{
  "norm": "rmsnorm",
  "norm_eps": 1e-05,
  "rope_base": 5550.0,
  "train_tokens": 142000000
}
MLP neurons of a small language model. Each row is named by its layer, matrix (gate and up: input weights) and neuron, and shows model dimensions 112-175. Each number is 128 + 32 x the weight over its row's rms, rounded and kept within 0 to 255. A neuron's up and down rows have the sign that makes its largest values positive.
After each neuron's rows, "fires on" lists the tokens most often at its 100 highest values on Wikipedia text that the model never trained on.

L5.gate114 [ 91 147 101 108 149 173  84 139 129  68 154 120 121  60  91 141 167 100 138 127 150 152 127 133 131 110 202 126 188 139 129  66  95 130 136 202 115 149 116 149 155 149 171 139 187 134 116 136 155  25 131  99 117 114 140 146 118 103 154 116 167  69 122 137]
L5.up114 [ 93 180 106   3 150 134 121  86  66  58 133 114 128 158 141 129 129 131 127 137  61 142 118 142 136 153  79 125 176 144 107 121 104  90 148 115 131 106 133 106 142  48 181 127 174 115 136 169 112 132 105 110 105 141 132 159 113 147 114 126 117  81 162 114]
fires on: ":", " November", " January", " May", " December"

L7.gate114 [160 184 110 101 121 144 154 154  70  95 113 118 160 160  76 108 113 165 156  97 111  89 133 166 142 102 101 158 136  96 103 122 110  77 112  52  73 146 152 189 118 194 119  98 159 183 134  84 102  90  64 176  93 147 121  87  79 114 161 117 158 148 102 140]
L7.up114 [ 95 168 118 105 195 102 118 138 177 121 141 135  99 139 116 106 104  90 110 115 173 163 115 144 138 117 112 144 194 157  86 127  85 131 133 129 172 139 132 134  59 154 146 121 150  49 120 153 137 156 126 175 113 112 187 178  67 176 208 122 154 111 134 131]
fires on: " un", " Un", "Un"

L3.gate324 [ 68 131 156 148 135  58 139  82 126 105 101  84 127 150  99 146 141 160 147 109  22 112 125 139 119 195 139 135 166 145 102 151 106 116  83  77 148 146 162 121 159  91 113 119 126 177 102  98  77  94  72 101  99 120 157  77 152 182 175  98 113 174 133 133]
L3.up324 [100 108 117 117  53  82 141  97 140 121 122  85 133 123 128 108  86  88  55  77 111 156 203  91 129 129 123  72 120 174 163 117 142  67  72 121  77 156 145 119 168 140 205 163 170 137 160 104 125  85 111 101 195  56 132 122  75 193 178 135  72 112 109 126]
fires on: "K", "E", "J", "ED"

L8.gate201 [120 115  99  89 103 134 142 145 115  84 107  63 161 157  94 114 116 207 108 106  80 174 191 150 154  44 164 153 123 179 143 103 121 114 157 148  90 197 105 137 174 120 188 129 152 112 147 127 130 114  99 183 100  90 120 159  66 112 121  64 124 145  63 181]
L8.up201 [143 119 116 128 154 160  54 135 127 133 135 101 125 169 127 115  99 151 104  91 132 179 134 191 136 135 146 123 133 155 115 137 168 150  97  84 148 150 172 128 106 110 135  77 125 129  99 119 153  58  96  91 152  75 130  67 115 175 184  95 144  78 149  87]
fires on: " un", "ivers", "ers", "Un"

L5.gate187 [ 77 122 118 163 113 181 197  86  63 123 146 111 128 129  98 192 119 121 122  85 128 135 137 107  53 197 140 126 162 171 117 110 159 106 105 134 133 127 107 109 168  85 175  61 108 113 137  98 108 116 131 126 141  99 209 132 130 132 186 140 157 120 117 112]
L5.up187 [122 101 154 129 115 126 120 162 121 109 121 127 142 166 148 146 119 142 100 109 142 166 126 152 135 142 124 114 175 134 123 161 144 120  96  92 162 128 102  78 180 159 104  93 128 133 128 118 112 116 184 149 112  86 126 148 124 159 151  97  82 168 123  93]
fires on: "E", "Z", " FRA", "K", "J", "O"

L10.gate133 [123 103 162 109 141 137 129 125 133 135 139 171 148 192  62 114 142 132 174 187 146 177 149 192 137 158 124 107 123 145 124 154  89  59 111 172 144 130  59 116 103 154 128  98 135 135  94 174 153  52  96 131  91 138 125 150 137  97 104 131 176 122 108 142]
L10.up133 [162 114 135  92 192  86 123  88 138 123 147 170  71 138 162 128 172 143 173 110  72 180 127 134 100 118 157 132 130 211 156 122 126 130 129 143 131 118 145 162 161 151 121 144 119 135 128 110 142 133  94 192 112 149 120 120 142 120 112 118 181  75  78 173]
fires on: "-", "e", "—", "ld"

L7.gate52 [113  61 141 112 161  82 134 122 164 113 148  65  69 134  73 153  95 134 140 147 179 154 144 145  94 153 149 126 116 156 120 170  42 128 128 149 117 108  96 196 122 159  79 123  73 119 117 132 129 137  93 137 103 112 155 102 118 113  93 140 155 127 103 141]
L7.up52 [ 88 120 156 133 105 149 148  98 130 119 134 111 102 113  91 112 109 134 120 133 144 138  71 190  92  86 153 148 121  65 132 134 157 159 141 131 149 155 159 132 194 132 134 175 123 114  81 174  90 126 123 183 117 119  93 112 118  90 150 139 142 131 139 122]
fires on: " ex", " cl", "elf", " made", " Ex", "ic"

L3.gate71 [145 134 103 160  96 122 151 115  62 159 157 131  84 112  79  70 105 119 134 139  60 121 204 134 119 135 131  57  62 100 126 111  96  94 132 144 104 140 158 114 107 101 197 114  96 101 134 118 183  98 197  68 146 111  81 125 112 166 111 140 124 106 126 174]
L3.up71 [143  80 126 166 150 113 179 165 129 128 101 121  93 133 157 176  62 114  82 118 149 104 165 133  94 154 132  69 103 122 203  89 137 188 122 150 138 154  91 132 116  97 106 141 137 116 165 141 207 171 105 103 146 126 144 132 105 168 191 101 145  97 131 118]
fires on: " art", " Best", " comp", " Team", " Science", " World"

L10.gate506 [128 220 146 141 155 167 137 105 103  49 105 108 147  94 140 161 212 155 149 106 172 164 103 109 110 151 109 106 122 158  69 105  83  90 118 143  91 111  98 150  73 174 144 135  88 141 113 131 166  97  76 190 119 132 111 125 136 107 118 110 172  94 107 113]
L10.up506 [181 150  83  73 145  63 174 103 136 109 140 184 135  84 125 142 140 133 119  94 152 131  46 149 101 144 174 111 193  98 168 149 131 124 174 151 105 103 190 124 164 178 123 123 144 119  87 160 146 130  79 120  99 109  75 191 169  98 111 124 121  54 112  73]
fires on: "-", " him", "e"

L3.gate296 [132 124 155 143 129 194  82 159 154 112 121 140  95 150 113 156  76 143 115 186 168 123 120 174  46 150 140 127 140 116  96  72 136 154  54 146 122 159 124 179 122 111  85 119 119 115 182 142 110  82 130 126 110  93 157 103 117 158 123 107 125 146 108 109]
L3.up296 [120 172 177 164 129  91 138  78 102  86 110  57 109 108 120 151 150 193 167  64 179 108 139 152 125  78 152 150 119 142 110 154 176 117  72 122 164 120 110 121 203 126 116 131  96 140 153 158 100 126 101 135 144 147 149 103 142 108 114 124 129 110 173 185]
fires on: " dis", " ex", " sub", " Ex", " imp"